Weights of a small GPT-style language model, trained from scratch on English Wikipedia: tied embeddings, a variant of Adam for these matrices.
MLP neurons of a small language model. Each row is named by its layer, matrix (up: input weights) and neuron, and shows model dimensions 32-127. Each number is 128 + 32 x the weight over its row's rms, rounded and kept within 0 to 255. Numbers have three digits each.
A block is one neuron, or neurons of one layer that tend to fire together. After each block is what it responds to, as a language model described it from the Wikipedia text at the highest values.

L2.up165:099103179115079155144137124144125088128083199129125146146163170114139101191099153119118115059136115128139143103107176117104111154166126089119150081133171166060110123168116086049105165102171114124132081149127125135181112121150170074160156134137119098133159115136077072177098113087148108129
L2.up198:106141143127121155104177121202080193169147167079153153169188180183153116189088115150078113136114111127144139056116158144131153124181150066128166151140139089115139096151107110110129114118160117177077060085110119143120169177133145139107140089157123146104171083147110132154107225151110125089
L2.up227:117092155101113149115113122136096137111157161064185109141142175151154102158070147119100117118100163103119096059175136185128122112160137157125115110138147117112150127117143093072134076067143151135083135150144090131113092170143174118116123105144107149117128103117135150160067128082141073159
L2.up348:092138136100117209085206099119112120105151182089179164154164138173105139108127154128142104134113099109127112160124125132087172140095126124119109124065129111134167101122141119070133146154166156065121133117114133121080140081067186116127112168153123103100206103154128068150123142166132132149
L2.up401:107075101140149105219103115097123124102105121084188154128154147125115107160209166131097127118094144123148144180134121196149129080172100149118115141111157130087070139149159072067091106101123163087206113159113131156153173094141197108130113138117082108121092164163117126121070121079122122130
L2.up569:114129139091100169125142139097094110097157156102163136154171141143105123098134172146077087109127121155123186148124175126116148079185111139132112146118147119109107100155075016086123076121173082094120081110089156129121134097122158106122120098141136135095108175152136121130044160134146132146
L2.up604:102102120133121165099130116119064165132176095074123154141153134192118193150098135118128119124130153163187079119088205139138185099156127116135164147087115089107122108113105063098143102079155123117142085111099147162136154182120101031149099145121104161096192122101149071180073149136111161088
L2.up747:110124133126117116113150125144129160115161173130123109166108154145087149195129136169096084088097165151074166176099116135095139107112089127100192122071123100111123105196142119124141126140115188113104099110132111155102137147103127120182073101146119163122119162134118080123139161138065177105
Mid-word second fragments

L7.up51:174065142138135166100180062118122091135158134126124183130120155131158100085113149167098113123140149122076116167129137159143128101148116063126128153115103187087053119169103133077097147095134112167056113092036085166119142134131151086151042139138091132105140138113138083120096156148137119106
Month-name word pieces

L2.up26:105144144137082162098175142163190133138146135135126137121137117116083113195117120075131101149164094176135111082169057130103125143150088130128154113118103133145085144163107140103104110135179171101143085136157121125148124150094185088227116132102133163085182133062190092125174165122053077114
L2.up125:152138115166150131184145075100099126080105203135130124086124128127177146084080151126100089085112104204174162085097147039140113133166067096114158141119155174101144089120021126056124129119151094146109129115108115128145168114094161059147151101139134116130142135125110153144123145108155110098
L2.up225:148164113136066132134180130170108104093086144118153084146133113104142140158117180122117103129129123206112095116166106089117150185086123138108163115120072133135047168169155068065134147074136169110112146154118152111173148112124105127197146180118108158152118126116160158168165100126094078119
L2.up372:144163156134125143086194142165043161126164176108143195124114126188186143110053132135124118155159181195118126119160089147128120099118143118079116105126163148123137069159135096110117143097101132138175152072106088197130138157077114115125104108144053176207103077110115109122107186134116090135
L2.up427:105142142106139151120148147166087139115115162129135129061085112134112096188145168092105111137114156205109130056147198103152110100095088061098183107154170171143053131149106144130118098112154099153095163046138092137076192154126132089139155067110115167135113128021145139115143146084090157155
L2.up471:092108080111119095179129136166058104097078165120124141070117153167134131134152183134136098197151171198164194079163113040143155082143157116091150133111147094117108138143143100145104107135129080173157124161145142108119134135167140094145154131114131125157112114086143155161134140097118181109
L2.up612:116167141159088105136148097113086088113092131124153113044083117135092108148154130079145112159040188123212160046152126159118167114158157110118152201121176109173108116137131095162092116137122100140073161146159096148121150114118128086121148105158048149129182101086124134140147160127094151113
L2.up824:205124156197153134232137101132143155106153168143118157103142123125161076115111126100089101139067131149200130148117135046116135109152084114113118141066103122108077098132110141134128103119121129177115149099110136112165151107071180098164067102158128134132115149075126110150155140077136131091
Mid-word fragments and date spaces

L6.up7:217109124111095152088133147093100139171222133130164105087113171064073089129141119173148099132147096102138163136088150109146151144130180161154166119130134091186097141177147144145107163119109205116133115133122101167131134184052126162125099139125109144168178087149211149132105190142170102119
L6.up122:156154075124155118098200123130102105185111083105189146089123149124113140142180167123114076163137119133163084136096141119121138118133177140149177170117163162176107146121144081136093048067148166146119134090076126139103190126105109129127166130118140132125133107179211143119077154086094130116
L6.up377:152124133121141135143178136080127210179188145135132089125163146070148118113130127142140110114113126102126152165093185116162163105137089076155122152107126117162116144150200121069054129143136128159171135072078117126107143119140117161170112127118088131139141145135105117094157159134132137089
L6.up380:185168178094071110120187105125080147082142126116107125148121109144129099114149120083103101115141160124090104087132124080091173174159088134137196136132157119158094135208133063129134120116087168138139090118140090127167171190105138140108106105106089183104123115139147122178183167094137101123
L6.up508:159166171115097066147156127070090124112160118090144100153165153175102141124114161145146115114140126080103164119143122096164193160193119145110183169118127131141167144152175105139159200141132196076167084139111125152149091143099088101159154095096063126155125148155120153223160155122145131120
L6.up826:209175161138104228129173136119100092126131140130154134105143145125101068116159158091146128143135084141147150126123132129140193132137152093110174137137124165147149044171056150136105129128090163061138127108113171171151136097056145118125039141176127132111154100143179133131161140181174126127
L6.up843:160132157130139106131129138100153186159125186120202184062142161070105129108141122162057112156143171172106070122148203102104131146166114095130175159133128156145054134161114107079082120078073105189111171084053070106153120123065136148136082090128135132173110132131096137128123107103159071082
L6.up856:137093184140069129197148126110138130098161116062174088135145133112045167159165163096112109116153091119121161116122123087157171179106157150136159152169121109129144090091111129147120138104074184128162149021139097134119164131106110132156085110082103113123147122066160151159130068116139002136
Mid-word fragments after initial letters

L2.up44:173157140097119120157123074126050087073094078148164150081151119151117139135068193123075098095112140180134123075120136126131140169166181136129135152132183168074126125112069139102142126073102118139074105079116118128105168160091136075086087173185108114085116146102139139144110084094099146083
L2.up93:146121120148124177121095100105080072071122142114129157130109165180111121097083136098121108109103156159102100125093109106105172120154081096122107078119167198136119112165063140138105136048140118115049114099162119186190137110103173117101060143155088123105168114115128079138107166147120134090
L2.up230:104148133129088124143132059086084145129127086138130180099138069129122130077098116044108111152138121111154139107146120123141137135136120093132100136103155146107096083122095121148136109080148152081068130122171110177144201184101140099161081123156132188163185091122135144132107105163117128118
L2.up426:122128081165106103139118113128073102088132094111110149087144123137075113115057170064103101099145100148119133128101090105137156179159114099133110107094151119096164111106098141104160121107154159116007084160128110165134185166109154119149072139176133129125215159096173071160059111144129119136
L2.up548:133103192155131111119103073169114152123147155141156109198128175149084118135073114169123099122129125104165139104149113119151134152185123092125112115125140094073129148099183116105131099121126122166094164125142137135182103209090165103179111122137094145167149109135108136130109103129133066086
L2.up554:105093187132122138131143059067098158137125137141142138132160181168116153132144112115127119138058143115204166150129112140072086124153147116139125091116144137097154113133078117114149109062166131108105119110157140187146133152111154105162111166121095124105187108066115123155147071182122147124
L2.up678:162130112139110145115142068093057124090132110134117194105106142161138104105052150074132108169128123194074115106092095076147099097113097120102114106102138175114163149176071125152152126109131114107031163076151134124166127202085130051127094127145082162144189111093105137131086144149125155079
L2.up749:123150103122157130182133075145114118136174119129138141081139164145120137118117082111114109126114157118215094148093167121040157098177107125145142082106120088045139093153128106115141120104110119126077093099093129161167130165103160114150128183150118089145197119139130116145087099142162144071
Month name endings

L7.up584:166101104139145080195156102132137164133123115122151160108163121083114123202144125122138099156136128115143120117154135129143187166124143148107204153116137208157069140156160118150098117088156151175128153035157074144120109131079104157110126102117148115125154171090142118134099104104141081122
Mid-word fragment after f

L6.up159:167116117130135188126125067110093109112118104108094183134129167117152160126065139171114090145121186155105110106064108131123139093115185103093149153111149191099083159181101080125146178083161089153103149121129145156138142132114118116106076171164126167119159146084112095152139120136139170100
L6.up199:132087165088095189116172137066111120117170064115170129110079173194107090118147129098086108187077141147150145123145149105134157163133163123106109129089131131138113147169141102091151126126136139134104117085085133136165133120060195097154100119099158146052148179085177103131102156135120140148
L6.up253:167091166116152113157154130123116114121140123105125139145184166099121107104118128199057101136101132096126164140133126111151136112166156111126124168093130140124102158155128171110128102106106116162090118034084101135148144124091114127121041139164076145100130115115129126142085122074139115075
L6.up255:116102120174138178197120085084138100151138139114107121125167103108153119143099106180099096110074139133142151177040112131129131145174127086113154106099135111063111137139104138107146142103141145085112086136084099146187120108098216059150104146171076148121192122149090099132106101128125061112
L6.up413:157082100097086143151134088073142108118109131108129157125128122132169135131086172105100097173100203143092141068057112126124106097165084099111204145140133171117105122130062123140171163071122117133079077102139139150143142140116133133161115151134073129142152177071134123146171138128092096107
L6.up591:183121144136127154161149049107112075134092137139142144148147204121152131147027175139071103111173121111093182103082168122145141149145165124130168089166150190137117083103115127126150145047207135172125131028088158131171154128105087091135120145161089123112119143129103171133138118147091084086
L6.up712:173121138148121109118165099185129130125113106140144214096146165099106092106101172128092116193127165176107111123126108094126099099131148067127124154105163173100101102179091162075100097103139116171093123062125154102126102164080115125161089134173130113124161127070113130131136108118103122073
L6.up769:115088189137092093132133069089169123126071123139140189151087091105141106094144097106084106139117162100136097139142127132111132127163077108133136155106091205117065162156085166133120114119130140119071139117120116126148147089171119164161032147103122085149144105082083128129135156097129106093
Month-name word pieces

L6.up51:088119085142136143202154082104058148130118116128174171067099123142125088171167114101149127166119120114166126131148146068136180208134116028067190090095045156102074091127103097144074113169116139103068147110124083122152215153099131165105141104151140167165169087106124140138125130110127174143
L6.up118:127162126165173199157155078173086155181124149120184159058074102139110140184193128173155109187141153164128123072164144082135119170200120077104110109090149198153105095117144148079098148099211135170115134104107088134114190175110151112109140069104065087126123136115158112146124132161160139130
L6.up164:111075112117104198139145117134092152152147120079135090178158152133154109183066137127132103074148133164124158148115159093161116143105083096115116131054079161115140107129064082090175149129101146109157089142188164147108094085082180066188142092181116203176185153092154095130086166101090104139
L6.up195:139144095115106169133150105104099145161101094110175133102112108114114079198105137103125129160127105152162103081145137044150165184112156122094097126078127156103081113184097128125083163148119121097082103053143102111117214155123119090125133046137122160102166090086186152134123160121126149100
L6.up401:140144138122088152181124080134157163151117130134202136117090133128118018119184095051127117110064135131148126085140120056106111120132060130101135141040058170096113113135104183110142127098144194137116120160119126135087176163122156163155095131197152150116135117075170146121153151106079131183
L6.up427:153124155173114169146161099156151150162140103076195129115109099121145077191100107076117119133111090175170137112117128041154138179113127101114146126089106163115099133108143110098140129127161150135114064109131147132091184143159164061158171106133102147110134144091189160144087144060114089166
L6.up674:135114108170084189087119105105146117149170081148174122047129211144134102177145130075128106175099126195135083053112133093153147202159134104111161111117139130131100116152075106116118114101164114140128110086059116106064162127116152087144104126112133172107132146123100166098103133110084178109
L6.up705:115098162087130182150136144150092147196170142106131111134101149134086077172116178099146115126116099153126217100121102091124143150143110102129127112088087198137129114188097159065172135114125211103138101162112130121125135136136181094211145118118130171134166108080147155118139172155052100164
Word-opening prefix fragments

L2.up72:208195184129144139170127108154056140089108173111170206069114116143163161162110142089131103145167109160145089098113124053144121204195149075103152106141189140107115116098127144117054096125151125114117112063134144133152130190056149135129091104152064115166136117187109114142135154094128080135
L2.up153:164149113166167153163153111152138067120141170096174201078135111152147117173176157127106094138056126170145124079143139094152107130173138066119113132107185070107090120100140103108109060133127107120080172123044102135099217142091180098101181152153038142087125145172124157118065141083123123170
L2.up215:129099138150168150150127114151111086167113146136170186152108170129089121170160171082128103145088192114102117095154114167136200183225176108112148151147139142072141090096150108157115129146123138172172151115104042149121121147150124124084123129111142108197114096072100134127095111052090128154
L2.up306:156182087132119142142132111148086115103108125151144182087143175126118134108145150112139109133052171203239139111127088151097149171173169096104092169094160146127097124145130041108096125081155112186131144159094108132117174209091109099106113159218028159134106135133128166145111153054129149104
L2.up409:224143134083092179162136100120031119096172140116156147101175115125095131168106177129104105082137089185132164140080094112119121085124109121124152109130152109114151119157067151129123113054092121096104146063132140153087166122130168123144097161172122160093122163157144159117122165130088155085
L2.up655:139203170147170121140187100167136090138151144117159195124070120114171143176148119134132110160183128109139097164122127087151091151158141101145186129117094109118114104156105086088052134082145125155122117144103080124117157202054097175115129089147126118183145158150101151094135107084135099117
L2.up724:113093142162110099192133106091122104148122170118174139148132068123156035133121120105111121052099121096104117104098158105159176123117117096046140144096090106088083138127127161151125144068090162112116180179103097168120142155163144139162113161154110160203153166125066145139132154076094089169
L2.up857:174163174199093164143137075111087121097149156131141223104110119105141079125131127094095130078140104140111116131117101125131134135170144086132138143129186112141097089158138137141116119059159158093106212092111104172123174226146147070136064085133091169142159119141081173135135202064051112108
Mid-word fragments in split words

L2.up123:157099163119091175098143133095170110163124073096129152150125099097114046124103143141142097123124135087183227185052152111132161146079083085066126178068070120124095085129116114161094085184157154105113128111151094104062140176116095196155104118140141115158133127111146183164184133113159124094
L2.up128:099138123155105158090138122111129119143089138132121153110120073174141063128136113156135107177061141197127158085106110113103140104127106040102092133045142110102161098096123114152099101157077122101108121093177124122178092171053140075133161116138118182124213045048136142134136164120139139120
L2.up386:140125089095184177159139188118116193124134088106127180127165078123166086091158136085085121114057148175152137136105146090141082076073098089110094117080053081125125146167170119140143143136106147154174152136112117165116131159092126114103154157161098176124130118100153086134091130117136132136
L2.up502:171144114159113164163151085118127081180111085119120133185097117077159155129171088160146110090131099118144198129056135121156110155110146108128099172109124163157122122133163140085123129166092128038164162117132126143128082154143127074156072132134077133148183101140149132136124097157165061130
L2.up572:125191071094122166133164114064080133138089135101144125122165098145150076095122126120130092190086143162171194130107122096134121090081079097094126128077171132167141114135152121151132061146155151123119094073140151137099123205055127139145125179153103134111152072097153197119170136093096153174
L2.up725:196142108140161204236171115164073116087178092080119140106100141173118107104083161084121106100127154128173150174081128081093120084096090101071081125098131126103113093150131123135103093145168143128114172093125131158123250157146112127152113132212119133092135119092143163147163130106156168172
L2.up774:136066099115069128112204123107171149157114108130120154114121073077142092121109136043150105180125126138177153166089119101135102111089098112148132150098127077126144144142109138151078091152188125133147132128118145183094103177130177135186154217145119113122214123088165152110147105133070136117
L2.up804:117079097140149087147197149110068193138196064115098109134157158106092178130124112126131069138142112168167152124048150088084147154103130114127097127066101139160167139094146155143197141129142140113171198143130155141101132162103094124121063129131101161119147088078139088139109094128145078099
Mid-word vowel fragments

L7.up662:160127076166043169107147096135153110133152106096153123092120090105153104210191096122146132095108094134170142092091176076123131153124144086155139150044131111053085105125166136126127119155094138085136128113114150130113210124103150135140161109123119095088175067035165145139136149127099127104
Split-off initial s/h

L7.up695:138066103125129139165146081134045115122079099103144119083061138174139059124137118121145108192137125208167174098118155067128109117144061110085134158086101150091120061135139113122100111162136109148083151113136091087120117120137166094098102127121140115118169139072130097104076107115136112056
Space before numbers

L7.up226:112064107104130107156159129089054170165108124155215157104105161105151057073117096097163116161084139146128146065157096158121161136130181090101201094130144152099162093100132123162111134161130156145153126077121147164101154173120183110096108180123122149161199047070119095168130131104149109143
Final piece of names

L7.up54:140131135100083165101157112143089105117117163039186149126084143090126095118093136170114092128142189120163148094158084085119189099173212149084149164129132128092093124154083096138118132109117141113099100124047109139109131120142112106110066149132151142151188108114143149130113158173099144128
Mid-word fragment tokens

L2.up284:124059140129090079118181133147093166128153104112148107180189114105090083151171143132136124108136149103160128096172103160157195146190139102110129170104117130117044136129175163150103113060090193166185145129132083185151141230115106156119095119224106157170145103107144151174138141102102093129
L2.up405:131074119119082126133137087135173111106122137117155146165192104125133085097154197065144119145068101132147117102113135126086164069134140119101132183115184098085133126179154097151136158072174156143118098044143145167120161172119175126117089153163110088136167071144110098177191149069130133113
L2.up435:121177121158146160160132099153125103091137163112139137107150145110125160113121111106123128102101175097195144135107105111083133140176092109175147161119126070166155074092134135111054151072144195116141104132140068131145170161108133155117076164128057103140111125117129074166150126082096127031
L2.up494:149051130185124115148130117146057148135133139097152144112131149123123096159164110173102110101123122192107157107170116141123144148176163130127162161090181115074069137104185089120075085117129125180131198090083089161171099235134128098137085119140066142180150097157135169139092163104119106141
L2.up683:131161156179103115155125128146108199105146173137121089135206067112165143156086138129111110118096132118152167092133093125133193175152087123091104138130118111118069112121183119098065116126106163101136131127149088160163132191106122075134125175128069176154157115140121129176101148044126057089
L2.up762:098124065131115109138152124095079225186175108103143104164177070126123141130118114127124120162109153174112162093076136145128185118156111123111145110113096095129084083116153104135161122139127248070135181102125150193128079161097149131138060137178089156196145114108148111176143172151109066089
L2.up806:133093170093149144144132149118084224182176166080120120160173160068116120153087117068133112135154141144154089119118136132117180095209115149105122113142147098130065112137163116123130134141099171185127135060123121183173119213110144148108107140147105116143192102143134156132101112129137082135
L2.up869:151140125136098091124214143090111127169159150107115117127094137087110134150135135100115131105164161077133087116080112126140114223134136152154180113108085112119132108142132102156130140109059178127143143129094082186104129118121129113133090127184085120128187151123138120133080135065110110143
Mid-word subword pieces

L6.up185:151105085139146131170145139178081184083123144126165044068149132156154128162110140102140102104117192186192152049157162117132202179180069123129116156111116136138159097112133079085153120146130184136188097136144090118185152145073175143132136134150099159143141109167145149172115114116145049099
L6.up421:100069105134135107167155163172119143133139157120090182106111108155125121184151119117136123155059134117200165071149115104125112106153123065150124134095143090087158099131155122133130087152174116131078130129153083128118161183140174086155145107103126140194159112082157087127178158100063125089
L6.up654:122094090129151089164138110163071186191128094121166172134106163144107150128129136129134120183072125144163139086148108133108143133102152112064193136078127067105136119050166090109113125111165180182178166104078077118107142166125116099114077087115122158171118070057167103160202082107132128095
L6.up694:129101095155116119163138065091062132150099209094163090091086165189151098139106141145142117174123111170134174096168138086139170158151100088094183169079080178084114104136090094130079099140172112088157126142129102114104105119093168127138102131174111135153169140127122053097092097107181149164
L6.up776:150138162145110106182140025106104141123113127118159175044138096184135119176152142145132117157087144111153148157087105076151097119102172060129090124039133158083143146138077064117123133112104116106076171105143119131112156136125160109162120110119103153143147131074160072139105189094085088096
L6.up806:184119120123141161191103106122129173178109114119133184084162134136100122116182146120122109111126192110141122122126160133054098125113099092092166148078135146071108104141065164126106142143141133092099135114119047125148112142067147149137082108112150151137183120071125097154156109169119144149
L6.up887:135080145090139140140162129186065219155152121113125112126081154136111107185148185114150103159113173217121124107119115062108175174137076091139176151142132103116130088119173053124157113178101129159117166137102164137100169115125115097116142112125098182115121119080164139136133148089122130069
L6.up894:166090170101117147151123113140095052155146106080122167122109083165142147148142151067139119150130139140201116123084153050108080139153075102127125079066086130066135107139125097121137150132117206121105077148120093111055129135092174108126153149141134124118129128149132092142129169053110131116
Standalone space tokens

L7.up546:135148096160127184133113083103107146168140168144163147096179116107114099146141112087109117135056145175218117136093157153096117146133163059124124120084110093132121129157148068153078118135140114062103134053103140140137126102126142092139099135177124172147161067174112140134087193136100102099
Word-initial "to" token

L6.up27:154143088096186140162142143086160094111125195170167125062110163145176071119136189096081135142098143161156193150179103117099112123126137082133196133143152133139101109152132124128025168150099134165105110111132090107092103156061167121106070175159169108150121121117153103134130102069108143098
L6.up81:175114083125073160144129105109124138133142132165134118130184128097105165096094107089125089182070174134116172135148169146130140166079130098083133089129165135128123061133136098136125141170141153154129061099130160176159135179121150091134135163102087145135175086162180144131125118128114116138
L6.up157:184157142158149170157110114088124094082102108104150119085140149136093151104110125147122086157066135139081098107089192112123124115116163082129089155111125146120165101126115128097148118109123129118156038122080140135176160096113142156124118167131107113135181086175141098146120081114144083139
L6.up234:097059126150045161118118078106145144151116130119203118140171145104031114119134153087150107131114185100166178114154175164148192136122157136088140118101112150132163080102135081114117113155133156122106097123142160169146146153121167174124125165115132142118182118103150145104136112130157109176
L6.up606:125073062098078162138121123083127140113099159138166104108159165213169124106097133108121107123091148182129206111150160116082190122122187097117196143112135103062097121139078137133152182100145156115095058108079136139126126125069199130152085193132154138143121088155119121166109136162141113161
L6.up691:159162125147156094175125134096125167102111106140084155125122121163116116155115193142135105063093182095159105137096083164126187152095145104094141109080133150113119144140136121147200113161081200066121169123114121199174147179046160101131105081122112157121155130153101089170140095070153141139
L6.up702:169140119126157136115159096141132081111116095130116168137102081120160091099153161147112096147070203173094114081143128082139165115171120100100103162079130193080090145118106135116155085148116114151130127127122044138160128149111151104136107177126109126112143126145125102140113117057102139103
L6.up807:108128080099054112097179132092106153154094136145177120118130163108147062126166168081123114110139139160108164105127179174155148129105122056084114137134023175118084114126165144163094106162134175130169131082158139163130140136100199121137148189101138130176138109070116161134163119153157173182
Word-completing final piece

L6.up47:125099160121098190098171118128148084122162139085113115107087136140070148148115187193123102099123175178153143094160165133127180195129180125132167120123088162169136129130079096125165127086143110125119082150127165134099171096158102117127125100096122142104140109096179073126142104175162166137
L6.up54:136117172134112167110150136168073109180147139073151158090136154102064108138105183149120109139146110078129160091114120131178126100106188142139134089141131116176135150180074143157152126065183141093069101087116146215134122088105201080093108176196117121141189127129184077130070123093117139122
L6.up55:179122134126081150128108117137071082184078124131198141169156125155094141150111092097106109114087190123154125100104141175087153151149125104132144115151141106135139137159134076136180094062168169094114092075095146148117202126120159158119081167105110151101138085138162156147111195120146167109
L6.up205:162134154118124172096161128169124178226181120077180130142212130106112112136071111107111107107128179136140142161118166147151140166106160129121094098101077101141180091109134018089148076131136106094171107144085140126097115139154139148111133100118104173093150094061170126144092119130192098118
L6.up258:165135158098117167100162106144070166187106077101165111171126133149153126147130099161113095104137156107141160143097161173057109142121145129119169133097119125105129099139139062110165094121138117137141064147087128124110126165094135121110114090116150185095139072102140143185117118120180151128
L6.up475:137104174090136125113155098103126147193149120078136163186189170140095112122112100147093112076097175090137139163102133141121136110162117075132105121097120125106141084148129136074168143109141127124151045148129113118116221160181163112137136109114103175170131074100152138131098152148101157079
L6.up748:225167159117123114104143131128094143092108104141144186089105145109171100148198107055091087107086194104181137080133171123080141161124171096152149150154160165136165056184118089120101127062158153107139140124104102154077120123134126136099125094127097171128123103155119164152122212107104137147
L6.up760:148093103188089098171099133138098121135135166048135196074118134115125065125137106120076098169132111128135086114094113120154118117160112138097147118094162150139050135149105145137139061087172131132120088108159162195137128119142117136134100122115163154194121150075176131131148150156114139038
Second piece of split words

L6.up83:163138142187114133175146088092112152108119188132115180119189153171121110128097101104093114143078124130097112099087163134167132129153102124098154139139089152089094062136090132145085124113128149100186088089113070173143199202110134127109066103142103181187170069134081108114108096164104114112
L6.up105:157114183189135105086168152127069152131132157098165169132164150152151097153109143119090085152116142131113083144110141158124146094143137094124156117093129090079104120095159152169108112077092107146138154079054141167113102188101141085177115096194152170229147176110096122151089162099096139049
L6.up190:168122129171100143133154075123127152163189146093106143083177175126120103101128115100125103111112126125232095087071142067096092163167070124162117109136167083098097121114159123162110092133096161101153147105118163156147126162139213070154149177174057106128167117148135064123091174085131114134
L6.up216:155150180175151110142158131098162125102147120073186164106161151153131159116147106097085108135130145127202106165079122152107129147155165099136140155154138141132130066153185080108071118125107140139142109067076111139150161163099118089188122096150126194175153155126125145136065107095083084069
L6.up504:122132151155142105173169155125157127110114117078122232119098118146104082164153177120127111078073165148141140189132121144114144140135148081113166159070155128098081088138155113130078094059095158088157174114085124230111157231100152061140066088125075133131183142134151106175087141101105118133
L6.up668:144124183133133114131157138132115132176112145138185123107195046166185125149082110145054133131132130095083141067121190092153161100149120124129142118069111100095126114117111167137129153124093145097091125096071110146076145133105173089148084155164151122145121120148115119161123208112094141122
L6.up719:155135161184124112156158132114138155136156134043144197094190173153077165141149134117119092142080119112125104190119134101138178120105165097103130181045148098138116065151139131115085090112083115083137143075109132167135108114105093120144055093187126111181167145144106061158074088149105126103
L6.up737:130124114162098107136160139148151144124127124084163167058160118106127081169163146081107092148102141144130080181090136098128138087152107101125198186087120101142086041178090101115067114098104100078125110079082126186094120144154141070152110124227099156155141132139123092155108157131074162105
Infinitival to after verbs